MLP neurons of a small language model. Each row is named by its layer, matrix (down: output weights) and neuron, and shows model dimensions 64-127. Each number is 200 + 40 x the weight over its row's rms, rounded and kept within 0 to 999. A neuron's up and down rows have the sign that makes its largest values positive.
A block is one neuron, or neurons of one layer that tend to fire together. After each block is what it responds to, as a language model described it from the Wikipedia text at the highest values.

L18.down280,231,251,164,213,117,166,225,301,153,201,231,203,214,187,294,186,187,248,198,198,186,186,172,217,192,191,228,222,187,175,128,184,202,198,158,170,200,187,197,139,199,168,200,152,228,235,180,214,124,226,179,244,208,197,181,153,233,158,232,276,258,138,262,185
L18.down378,176,222,146,157,149,294,191,235,181,203,195,209,215,248,155,229,197,214,126,247,195,249,263,219,241,207,239,173,236,192,147,175,273,143,194,124,244,255,210,171,165,167,209,228,225,234,241,296,158,238,264,173,258,197,165,180,165,256,228,181,151,195,212,173
Responds to: Verb-linked auxiliaries and adverbs. Copulas and auxiliaries (be, is, are, were, not) and -ly adverb endings placed just before a participle or predicate, as in formerly known, to be transferred, rarely corrupted.

L8.down187,295,124,210,182,179,177,137,207,222,148,156,146,231,177,182,192,244,197,162,219,239,265,218,135,196,204,169,219,221,183,214,207,194,213,154,184,136,219,246,233,248,179,248,234,166,179,202,105,235,205,226,209,265,227,170,166,226,241,238,250,188,217,287,216
L8.down344,180,250,144,159,196,222,174,196,251,200,225,266,165,193,134,219,152,223,254,237,177,182,221,220,233,158,197,194,271,208,209,222,217,176,125,179,208,234,163,183,211,174,177,312,214,226,246,208,225,140,199,172,164,192,246,227,215,184,147,207,206,182,164,226
L8.down382,175,215,161,199,222,224,236,178,211,219,241,226,177,135,202,182,221,274,187,250,250,128,148,218,270,200,153,185,193,248,220,180,188,189,120,157,220,295,171,225,252,161,215,190,230,243,199,186,201,199,325,272,207,211,177,173,231,223,213,168,221,176,265,246
L8.down517,277,237,199,176,210,161,163,183,229,173,183,215,183,242,147,215,222,189,141,154,239,128,224,260,200,189,229,198,186,233,161,135,115,217,225,96,126,160,177,213,170,180,225,278,225,196,157,207,153,154,172,320,161,228,198,200,163,216,209,192,260,215,204,214
L8.down528,174,210,252,200,191,179,225,169,226,206,193,244,137,190,167,175,196,189,285,210,296,206,183,164,254,214,128,173,232,236,201,202,207,182,234,264,249,240,220,175,187,212,192,173,219,182,240,211,215,210,319,231,247,176,254,247,221,168,170,280,242,141,224,80
L8.down535,157,196,202,219,214,202,186,245,221,148,232,214,258,260,204,109,178,214,190,198,300,169,159,148,151,234,168,165,133,159,225,235,103,157,213,195,271,204,150,247,184,182,224,241,220,227,268,209,210,168,164,132,223,195,235,165,238,146,197,161,236,161,204,219
L8.down606,191,209,217,236,253,205,227,154,178,219,207,176,228,209,148,124,246,210,165,199,181,185,105,221,170,189,192,230,177,290,192,251,174,205,198,292,190,130,136,161,231,271,210,190,179,210,279,206,237,199,153,188,165,192,179,182,231,88,201,88,232,260,135,205
L8.down629,248,194,199,219,191,175,199,194,190,278,184,159,132,185,222,160,150,218,138,225,160,219,209,186,210,178,283,183,203,225,171,173,282,145,250,180,179,263,147,194,250,197,128,286,220,212,186,131,217,173,220,207,221,230,227,155,136,221,211,131,238,203,205,221
Responds to: Partitive "of" and set phrases. Mostly "of" after quantity words (one of, hundreds of), plus word-final pieces completing fixed header or list phrases (Youth career, Informal votes, MPharm).

L8.down220,186,221,233,227,202,239,210,234,221,195,119,209,246,198,217,299,189,193,154,199,187,162,172,205,216,163,213,162,174,150,151,245,238,285,160,228,161,168,197,229,257,141,174,120,231,175,194,210,265,177,218,187,197,136,211,202,189,137,260,171,247,188,181,170
L8.down404,233,206,219,240,233,143,246,201,160,211,163,223,160,198,141,208,215,208,175,152,188,173,176,104,184,146,191,310,265,190,228,242,173,200,180,235,209,188,186,247,148,280,274,225,173,114,210,206,281,178,285,121,134,191,164,207,264,150,196,180,195,185,182,197
L8.down527,135,252,162,119,244,98,148,252,206,159,215,165,174,111,207,210,159,148,224,219,184,228,219,231,128,128,234,169,143,141,125,202,152,176,253,116,220,169,188,180,225,245,221,146,154,163,268,218,261,204,196,235,170,226,242,138,203,195,249,222,211,169,242,212
L8.down542,221,293,229,262,180,194,219,254,211,156,290,242,179,206,166,150,216,164,229,204,211,201,221,202,133,185,167,220,228,113,204,256,194,247,185,283,181,216,189,172,177,192,169,142,195,143,149,167,149,224,212,164,174,272,191,127,142,200,236,196,261,192,203,216
L8.down568,219,186,219,153,257,204,228,150,186,220,231,163,289,255,237,174,176,178,265,176,261,207,164,158,210,237,126,160,252,170,213,190,197,263,179,172,222,227,230,151,194,209,187,201,175,254,189,108,171,210,256,215,206,208,270,146,191,224,246,281,197,169,355,158
L8.down614,159,186,219,218,204,231,192,200,266,117,227,185,222,205,180,215,217,179,161,152,239,175,190,186,218,277,193,223,151,179,204,259,158,101,188,193,184,193,201,216,224,140,245,180,246,121,195,201,199,171,341,125,215,187,171,165,244,140,218,257,157,204,144,201
L8.down622,208,181,275,168,256,131,243,136,211,202,252,158,218,182,227,167,234,126,229,214,229,155,214,222,186,251,214,203,229,181,171,217,184,227,181,150,192,102,183,144,161,257,200,165,168,153,182,253,284,136,193,225,119,240,327,217,230,195,163,132,159,247,241,151
L8.down703,185,231,201,169,283,118,166,209,166,217,193,220,184,213,238,253,223,265,226,222,183,175,162,169,264,236,218,221,201,145,205,229,159,159,145,247,196,202,117,171,174,245,204,171,149,183,281,187,183,173,218,107,225,208,188,168,217,147,169,219,210,295,180,212
Responds to: Year second digit. The second digit of four-digit years, mostly the 0 in 20xx (2006, 2014, 2022) and the 9 in 19xx, in sports, election and biography dates.

L14.down12,254,203,162,176,175,189,197,213,200,103,161,228,229,231,228,150,178,183,247,217,235,223,268,202,216,154,233,184,110,197,123,258,187,220,212,231,167,152,248,229,229,140,180,261,150,273,227,165,173,229,149,170,201,238,211,153,250,144,186,155,211,197,205,220
L14.down310,147,182,147,127,254,148,169,252,227,168,196,131,174,233,195,205,226,153,160,285,173,236,157,216,272,193,162,203,205,202,237,243,172,212,219,160,149,148,329,206,238,240,226,204,141,167,165,175,203,267,212,190,218,217,208,184,237,188,221,173,173,215,172,224
L14.down595,210,172,211,303,226,174,234,260,143,215,250,185,253,268,143,245,136,210,209,203,167,210,199,220,241,178,146,177,194,165,220,227,185,135,187,235,224,259,153,138,175,263,178,163,199,230,240,203,198,150,178,243,265,221,196,206,295,116,151,190,243,192,245,225
L14.down675,249,144,183,243,269,219,260,228,200,231,230,127,193,232,348,178,240,193,264,151,233,176,196,205,191,198,142,188,197,151,210,266,196,210,169,209,253,180,287,133,139,144,192,103,202,244,246,178,191,244,202,163,235,226,181,228,191,114,189,144,200,186,194,183
Responds to: Mid-verb word pieces. Continuation pieces that complete a word split into sub-tokens, mostly third-person verbs in plot summaries (sacrif-ices, t-akes, sp-ots), and "of" after "one"/"some".

L14.down39,232,104,117,115,208,239,188,216,209,233,240,219,145,167,162,217,232,199,163,167,228,188,262,255,245,165,143,167,199,156,144,283,152,129,253,183,172,105,188,136,184,223,232,197,211,252,136,216,255,162,129,216,231,229,195,237,133,210,211,143,183,198,281,199
L14.down54,122,169,235,123,194,223,176,202,150,167,203,165,161,131,248,203,170,156,181,180,258,167,177,135,155,242,230,242,222,258,218,203,173,254,203,102,262,128,166,196,268,178,251,146,218,231,186,186,187,257,254,241,220,224,182,153,151,150,175,168,147,242,234,212
L14.down459,164,166,129,173,221,151,76,227,270,236,233,208,188,198,152,147,236,181,205,198,250,129,189,190,213,239,237,196,207,181,180,210,149,104,227,216,202,161,180,171,185,232,220,238,224,135,206,217,235,178,228,230,169,214,164,159,198,220,247,202,188,193,249,225
L14.down554,225,221,168,182,245,118,251,292,190,185,188,204,149,232,193,187,177,169,167,210,207,172,161,211,242,206,251,239,141,201,192,265,270,210,256,197,201,244,208,170,244,174,227,248,196,259,256,223,226,186,155,163,215,239,172,236,221,295,201,157,176,147,136,167
Responds to: Place-name fragments after prepositions. Early word pieces of proper nouns, mostly place names right after in, of, at or a comma, such as F-u-jian, Lu-zhsky, New Rochelle, Vi-enna.

L8.down75,269,223,193,205,191,198,219,234,188,184,140,209,193,206,173,176,150,179,232,324,297,170,178,214,191,208,262,268,202,235,161,222,177,218,205,192,227,203,231,186,255,168,219,199,257,172,148,179,210,192,150,222,216,160,240,196,135,235,207,228,207,190,230,281
L8.down183,213,221,235,229,197,199,201,102,211,198,194,252,168,229,243,206,210,271,167,200,235,205,218,211,216,219,189,194,130,189,259,226,211,217,229,231,135,157,198,240,193,215,189,227,205,180,247,175,289,218,219,196,168,187,140,216,228,251,270,154,257,231,226,165
L8.down273,237,241,216,186,247,186,250,183,187,242,226,170,218,182,149,137,146,131,213,227,217,209,155,233,164,209,233,270,209,244,158,201,180,165,262,143,142,237,143,167,160,244,159,190,147,174,166,162,197,148,206,136,177,194,184,215,257,221,200,229,214,203,168,220
L8.down347,149,292,210,172,271,215,211,143,235,154,110,196,241,207,211,150,182,148,179,206,182,188,179,147,178,166,220,254,219,190,170,189,227,219,212,221,234,244,247,166,180,186,191,266,107,220,156,248,256,200,215,192,95,186,182,236,144,136,238,222,181,174,195,204
L8.down383,121,177,200,204,207,224,143,284,224,265,176,133,131,104,239,234,132,129,167,241,156,212,156,137,191,175,137,206,148,245,161,198,205,160,203,127,191,225,198,194,178,213,127,277,169,183,195,229,236,191,213,200,192,173,170,226,237,230,154,160,210,214,172,218
L8.down475,204,209,213,247,250,154,259,135,258,197,193,111,204,280,192,216,221,189,195,200,217,171,159,252,227,168,150,233,102,224,252,163,167,230,212,120,198,155,203,230,226,194,201,182,202,315,234,253,164,195,262,175,213,207,232,216,173,237,199,247,182,226,179,205
L8.down555,254,136,139,174,186,257,186,165,239,179,195,259,154,213,204,185,202,196,180,202,144,126,210,189,234,272,193,166,211,273,259,187,185,155,240,200,263,171,245,225,162,172,261,222,169,106,237,258,211,150,225,216,230,198,224,201,185,216,162,189,194,207,179,275
L8.down569,160,200,189,164,195,247,164,179,185,234,258,204,263,187,169,251,181,150,138,278,216,251,205,159,221,189,225,245,195,214,212,202,134,192,249,233,251,239,140,249,176,199,209,240,173,138,232,238,261,153,181,184,206,217,294,226,256,175,186,192,125,237,254,136
Responds to: Closing token of names. Closing quotation marks, brackets, or final word-pieces that end a quoted term, title or name, e.g. "Renaissance", Texas), Eag-les, Rev-ival.

L8.down13,225,173,201,180,198,205,290,187,137,165,136,190,206,233,175,240,187,197,146,270,228,205,185,151,165,191,133,195,193,249,156,194,238,231,203,196,241,255,236,156,252,285,228,245,137,229,239,103,174,226,238,215,174,178,215,207,217,177,166,220,211,176,260,201
L8.down76,278,155,145,260,244,216,119,234,224,210,175,138,207,156,234,218,274,222,267,239,116,210,159,202,272,227,225,193,189,144,200,279,182,200,242,170,231,187,209,263,225,130,133,229,184,282,188,224,253,183,152,221,142,209,139,196,242,158,155,223,158,230,150,175
L8.down326,238,258,237,228,148,219,189,155,183,180,185,188,224,150,193,273,182,216,163,250,238,209,279,176,199,252,241,174,254,274,174,248,191,230,202,133,121,204,273,211,218,240,189,245,209,264,262,178,183,225,147,226,235,268,230,208,236,165,183,208,138,289,153,184
L8.down461,225,256,179,159,210,202,202,237,247,245,144,229,193,188,176,211,219,147,215,185,218,162,215,177,208,166,160,216,226,172,93,192,195,246,164,99,201,158,141,146,238,210,214,164,152,161,218,291,184,248,325,191,195,183,191,233,266,205,158,185,186,178,243,207
L8.down591,134,202,189,259,211,121,142,166,218,227,192,166,214,173,215,188,161,190,211,210,204,176,137,278,224,171,196,215,239,167,218,89,208,203,195,180,121,182,215,192,167,168,119,197,241,145,181,197,206,182,164,246,192,253,163,165,160,236,250,182,267,194,189,175
L8.down620,165,232,192,160,266,203,215,155,247,136,181,193,228,229,255,181,187,188,134,152,216,222,194,152,232,213,214,231,225,183,235,166,132,206,159,233,179,175,142,168,246,262,241,160,127,243,235,241,267,225,163,174,276,275,235,80,175,136,231,153,147,145,183,172
L8.down628,162,239,199,159,210,230,214,216,204,154,220,210,230,238,246,157,240,158,159,258,206,260,239,173,227,270,168,188,139,172,249,203,199,195,192,311,229,186,231,248,135,188,285,189,202,150,173,163,234,219,223,241,282,181,116,232,197,235,199,211,192,210,144,221
L8.down683,189,247,204,237,245,219,256,200,197,238,166,266,175,172,207,187,143,188,210,228,234,193,195,235,179,179,202,208,182,152,258,212,171,167,230,196,219,150,138,111,199,255,205,203,128,228,145,237,180,179,234,234,176,186,214,206,124,171,240,175,236,198,174,175
Responds to: Predicate after subject. Main verbs and subject pronouns right after a sentence's subject in encyclopedic descriptions, mostly is, It, has, contains, as in "The building is".

L14.down184,192,163,224,184,159,124,266,293,253,267,140,127,223,201,210,171,206,260,175,170,152,217,185,183,211,206,203,168,263,173,239,287,244,202,197,163,204,129,152,168,182,210,220,222,257,153,174,207,207,216,158,191,224,207,153,247,203,226,117,129,192,162,220,146
L14.down422,201,180,268,199,199,230,188,176,216,188,261,223,253,284,207,218,204,197,191,208,212,185,216,209,211,204,158,177,188,176,201,224,206,187,146,180,233,233,132,243,192,235,246,157,239,159,266,227,166,186,207,156,183,160,207,217,314,197,150,182,194,193,209,176
L14.down620,197,231,200,171,177,204,202,215,150,205,141,205,234,212,220,151,255,221,169,232,144,240,236,238,172,211,122,163,159,164,206,183,151,196,188,265,190,157,101,168,238,206,154,182,271,180,128,201,180,203,187,192,215,252,193,162,276,167,250,163,165,195,174,164
L14.down657,256,169,161,190,211,182,208,250,179,83,135,196,135,214,216,144,245,217,167,167,165,178,130,227,164,222,220,191,222,115,168,186,251,217,150,200,227,192,189,193,231,231,217,204,212,253,241,118,208,123,207,217,224,156,249,283,183,225,150,161,195,161,226,251
Responds to: Passive/perfect auxiliary verbs. Auxiliary forms of be and have right after a subject or modal, usually starting a passive or perfect verb phrase: was discovered, had been, can be.

L18.down140,134,199,168,185,212,199,162,158,192,140,252,217,183,187,198,199,232,178,223,245,208,243,295,269,188,227,171,223,106,173,193,125,178,231,221,173,227,199,216,253,179,211,143,209,256,180,177,248,238,146,142,264,133,255,298,210,228,216,241,182,151,218,227,185
L18.down218,277,191,180,263,208,204,179,166,169,189,245,156,151,308,213,167,178,250,196,118,188,213,156,193,214,179,157,199,186,227,197,178,207,138,220,190,156,189,190,206,216,219,208,282,252,192,153,166,247,230,172,229,282,175,231,210,217,253,255,239,232,214,219,171
Responds to: Mid-name word pieces. Second or middle fragments inside multi-piece proper names, mostly romanized Chinese and Korean personal names (Mao Zedong, Yoon Jae-young, Beijing), plus other place and team names (Birmingham, Salt Lake, Quad City).

L8.down25,212,240,252,191,251,187,146,255,215,217,190,205,241,216,200,168,238,209,212,204,256,177,121,239,165,192,149,228,183,157,214,231,188,209,168,202,215,186,228,181,198,240,239,289,185,205,275,234,202,168,212,139,174,190,224,184,197,272,231,260,116,92,219,202
L8.down249,283,127,215,260,262,205,188,238,256,200,235,233,221,164,220,220,266,156,200,154,208,202,180,201,201,182,213,237,208,192,135,223,145,203,279,161,232,206,221,195,206,223,210,194,198,282,198,225,189,200,212,184,273,204,332,158,212,208,243,175,144,255,282,210
L8.down300,217,198,167,153,241,103,244,147,171,239,196,183,255,239,199,239,185,193,173,208,212,199,215,97,144,144,176,174,187,281,195,233,161,213,126,146,133,197,231,132,286,174,182,214,245,237,232,162,171,173,219,247,184,203,212,92,222,194,191,209,227,217,253,178
L8.down410,240,160,201,221,223,106,239,175,217,241,190,190,216,196,183,211,198,146,202,126,193,155,166,223,265,104,251,193,262,193,205,258,175,121,208,194,159,199,212,172,155,217,213,196,161,184,238,190,158,287,169,243,259,82,226,209,257,192,200,281,236,116,164,122
L8.down445,200,278,169,150,215,164,207,191,171,306,123,165,173,195,159,244,192,163,184,177,200,249,165,126,256,199,152,184,222,257,182,186,155,168,199,205,198,258,189,240,217,197,186,274,244,194,216,176,151,174,146,239,215,281,213,212,169,94,205,190,211,144,238,192
L8.down507,148,248,204,193,198,106,195,176,199,166,225,213,110,188,180,167,226,241,193,210,231,211,199,250,220,152,148,164,135,184,150,175,227,155,231,194,184,169,166,145,209,220,165,138,97,229,184,227,290,266,145,212,180,204,143,191,234,129,270,202,154,223,178,138
L8.down570,239,147,291,218,167,201,145,193,255,187,153,257,223,142,221,247,154,233,183,149,186,137,222,127,250,232,170,214,171,176,196,281,157,122,240,204,191,221,198,197,185,116,215,195,207,153,194,169,247,214,176,136,241,251,269,194,212,207,147,245,232,206,215,186
L8.down643,195,203,193,197,153,138,206,233,172,150,119,185,213,181,177,228,167,234,215,245,212,212,185,142,244,132,184,174,209,173,157,280,266,234,238,159,138,212,189,190,232,245,212,206,243,203,177,108,178,171,146,172,154,184,209,205,298,225,104,203,210,222,238,104
Responds to: Final letter of codes. Final piece of short all-caps abbreviations and country codes in tables and lists, such as POL, DEN, NWS, FIVB, SAK, GCSE.

L14.down239,179,185,176,239,230,202,204,246,253,231,144,210,226,256,191,249,212,248,182,234,177,207,266,230,257,167,180,158,210,208,134,185,198,189,242,176,157,209,196,147,137,178,185,230,146,217,218,219,152,196,196,168,210,190,201,213,235,216,221,150,247,205,124,195
L14.down272,229,221,188,149,187,219,224,217,174,230,111,180,179,225,236,260,131,187,150,228,210,215,169,136,217,213,179,164,241,252,220,156,177,200,207,137,294,278,200,215,210,162,158,237,234,203,178,213,207,181,284,245,231,194,232,288,173,150,231,200,174,183,262,177
L14.down320,195,222,195,242,204,232,176,222,225,219,238,163,158,136,195,204,255,120,243,173,219,150,163,221,264,194,216,279,225,178,234,214,180,233,160,222,157,240,235,200,135,203,227,253,212,173,170,204,226,169,207,194,282,180,173,294,229,209,202,218,226,200,211,195
L14.down621,152,208,162,208,234,151,236,136,173,182,187,174,212,170,154,241,214,256,218,204,195,242,192,229,143,137,218,285,225,189,241,198,157,231,224,149,161,255,274,195,247,141,241,168,171,251,173,208,166,198,174,244,221,225,205,143,212,199,242,219,192,254,186,199
Responds to: Clause-opening function words. Function words opening a new clause or phrase right after a comma or period, especially "for" in "for example"/"for sure", plus "there", "In", "After", "due".

L18.down142,238,212,187,209,246,146,173,213,211,174,240,123,204,239,197,190,146,211,181,154,220,219,221,111,234,266,210,193,189,182,178,154,144,177,172,183,240,249,177,202,241,208,171,221,167,309,235,227,141,160,240,276,251,200,226,233,247,203,207,145,219,241,218,154
L18.down636,227,201,241,274,219,152,155,158,202,171,217,218,190,260,146,196,193,203,209,161,108,183,275,202,151,209,224,230,226,222,163,144,199,157,216,245,189,228,203,158,197,241,185,174,204,239,254,218,182,222,206,156,215,214,145,266,241,199,179,231,157,177,169,283
Responds to: Music release details. Tokens in music articles, discography tables and album descriptions about formats, charts and release types, such as CD, VHS, picture disc, Albums.

L18.down228,212,178,233,126,165,234,230,194,211,173,199,275,259,195,234,174,243,180,171,244,197,198,163,208,188,148,242,182,174,168,202,161,192,214,257,184,210,142,189,173,216,135,196,150,196,202,202,193,204,224,207,187,144,244,129,196,240,170,192,170,163,213,175,227
L18.down587,281,205,193,218,179,248,185,190,224,165,222,164,256,227,211,140,165,213,238,171,136,229,238,215,195,211,206,277,264,261,211,160,235,214,222,125,139,232,147,138,213,110,145,184,165,175,185,124,111,283,197,265,207,152,226,218,196,162,218,191,134,201,208,189
Responds to: Infobox and table field labels. Label words in Wikipedia infoboxes, table headers and section headings, such as Genus, Title, Apps, Notable people, Abbreviation; weaker on mid-word pieces in prose.

L8.down14,241,170,252,177,219,159,150,221,253,186,163,248,199,224,268,217,224,234,204,175,254,142,139,182,160,232,251,227,238,244,216,182,200,232,143,241,156,244,216,260,135,218,215,151,137,237,196,124,224,169,152,228,147,178,191,184,247,198,247,260,227,183,204,277
L8.down49,197,274,145,240,209,210,196,225,213,248,178,184,221,235,132,198,174,118,205,187,226,217,219,202,208,273,168,285,140,174,202,212,164,162,148,271,196,238,247,180,232,162,179,156,224,126,200,128,252,162,184,215,141,162,245,272,175,245,138,182,216,214,204,207
L8.down74,232,169,181,204,273,267,178,229,222,158,233,175,152,190,163,203,152,195,139,268,162,269,165,262,189,210,244,194,201,205,148,138,190,228,181,215,239,260,193,157,214,177,235,147,208,243,159,233,257,221,186,163,161,188,217,133,200,258,207,222,194,205,303,240
L8.down198,216,202,216,198,185,151,186,170,157,194,122,193,165,151,256,238,213,192,237,142,218,173,166,175,147,212,220,180,181,214,139,161,168,185,232,200,214,179,222,114,112,239,222,182,124,221,175,141,203,278,230,118,222,182,185,200,217,197,174,209,212,165,238,196
L8.down225,126,221,236,218,161,176,228,235,148,168,160,195,171,245,170,248,310,210,152,239,227,179,208,86,179,147,196,202,223,216,133,165,122,159,200,162,154,146,182,213,148,215,164,190,199,153,145,168,230,242,128,196,199,171,191,195,220,123,220,161,190,188,254,84
L8.down253,181,256,173,229,237,208,205,135,225,192,162,136,136,224,116,159,174,204,236,249,164,201,249,177,200,252,161,172,159,163,133,157,196,91,281,171,143,218,222,223,156,124,179,228,241,164,190,216,210,181,211,196,154,149,226,181,190,214,245,217,230,184,261,248
L8.down513,201,160,161,199,233,191,123,213,248,224,259,187,259,214,219,194,195,195,212,148,213,113,283,153,254,269,170,234,140,153,144,245,205,106,222,233,255,206,234,208,232,201,212,156,165,110,231,234,225,131,175,184,128,134,206,158,131,186,209,219,182,213,111,157
L8.down655,221,267,271,199,197,306,200,149,167,288,229,215,201,233,177,195,173,212,163,160,209,155,250,206,237,109,260,185,246,206,238,217,193,232,169,240,204,155,274,174,222,193,190,214,179,249,207,169,211,176,222,177,271,221,222,182,242,127,150,242,166,174,170,192
Responds to: Word-internal second pieces. Second sub-word piece right after a one- or two-letter word start, often a vowel or "l", as in O|l|sen, Y|u|ya, ref|u|ge, p|al|ace.

L8.down8,220,162,143,174,200,216,238,211,234,189,190,159,186,256,196,132,200,152,174,232,235,156,207,176,181,206,248,196,193,259,215,194,163,236,249,263,171,144,239,219,158,185,169,145,173,230,170,151,121,191,169,231,198,201,229,231,175,218,145,210,130,196,186,239
L8.down170,204,216,261,231,310,221,271,236,165,167,241,214,190,274,248,213,140,264,201,163,202,208,187,218,207,146,233,215,168,203,230,262,185,205,176,166,129,147,203,112,224,222,222,218,214,127,226,166,167,185,205,202,234,238,217,179,180,196,176,191,230,245,99,274
L8.down282,192,169,187,217,220,267,204,237,150,186,147,209,197,165,213,267,194,171,234,179,183,222,232,219,180,177,219,158,209,173,128,181,215,261,282,147,209,210,147,252,211,201,211,195,183,213,167,178,148,238,235,188,189,180,130,256,157,263,271,220,215,179,180,236
L8.down304,172,190,237,199,173,181,254,269,188,163,191,169,252,147,249,175,192,173,277,177,254,120,197,225,251,171,183,217,234,200,180,200,165,231,290,184,203,230,172,274,163,189,212,189,296,129,215,188,128,190,233,193,249,227,208,192,195,164,215,182,190,136,207,176
L8.down350,291,213,197,177,193,187,201,247,217,165,228,219,248,179,216,174,219,111,201,204,256,120,164,278,162,147,231,221,249,145,196,196,154,178,204,137,211,214,229,240,223,112,245,184,139,191,221,268,175,176,209,211,250,176,288,208,216,218,230,183,211,150,192,199
L8.down377,156,134,219,231,120,184,169,191,157,160,223,207,202,229,200,205,200,280,255,339,191,181,214,190,216,184,148,126,194,166,214,188,221,221,228,164,184,214,195,260,267,213,205,152,251,115,141,272,192,144,166,311,181,127,284,232,233,176,228,100,197,167,150,241
L8.down390,235,177,76,132,123,238,163,249,204,125,219,161,192,203,221,207,82,165,186,206,194,168,160,223,191,228,218,229,134,217,146,176,206,191,194,173,254,201,203,202,188,160,218,141,197,187,128,217,119,199,271,214,200,235,206,169,207,254,228,212,187,199,199,171
L8.down429,265,264,185,215,168,184,182,189,168,190,180,122,216,189,265,189,200,139,203,227,237,165,216,141,186,213,196,210,226,237,229,293,251,209,209,179,202,240,219,216,235,183,193,273,187,146,267,183,208,232,229,157,113,158,230,210,244,237,236,132,230,234,162,177
Responds to: Clause start after "and". Punctuation or connectives opening a new clause right after "and", "who" or a comma, e.g. "and, in 1959", "and when", "and while".

L18.down204,191,235,178,166,212,220,223,164,196,214,176,203,178,233,176,221,229,171,172,237,131,148,189,210,177,171,208,180,182,221,161,218,183,240,201,198,172,223,141,186,163,145,187,218,211,206,175,197,131,190,182,207,156,216,184,237,176,183,160,243,222,230,165,220
L18.down557,204,184,208,200,186,228,204,159,222,273,245,216,204,205,207,127,180,188,205,262,216,153,238,200,203,181,209,160,219,157,217,221,196,227,235,178,291,204,225,142,251,206,273,150,247,192,203,182,229,115,166,211,217,179,258,133,163,195,179,106,161,207,205,237
Responds to: Finite be/have after subjects. Finite auxiliary or copula verbs (is, was, are, had, has) right after a sentence subject or relative pronoun, e.g. which is, Inga is, it's.

L18.down250,185,195,145,150,167,194,219,187,258,195,188,166,142,73,205,247,236,177,172,156,159,253,230,180,151,156,204,141,132,211,152,202,152,245,225,248,176,227,162,167,195,212,229,183,172,129,188,207,235,111,159,285,235,121,182,251,210,189,187,224,223,170,252,260
L18.down332,217,170,215,213,197,138,167,233,225,181,179,242,184,129,212,181,218,193,134,102,206,178,165,159,213,216,239,245,176,155,214,238,199,272,203,70,214,240,224,176,213,144,223,193,236,199,196,204,156,126,203,209,258,213,177,218,175,168,210,213,194,155,193,188
Responds to: Second digit of years. Second digit of four-digit years, mostly the 0 in 20xx and the 9 in 19xx, in tables, lists and dates such as 2013, 1975 and 2001.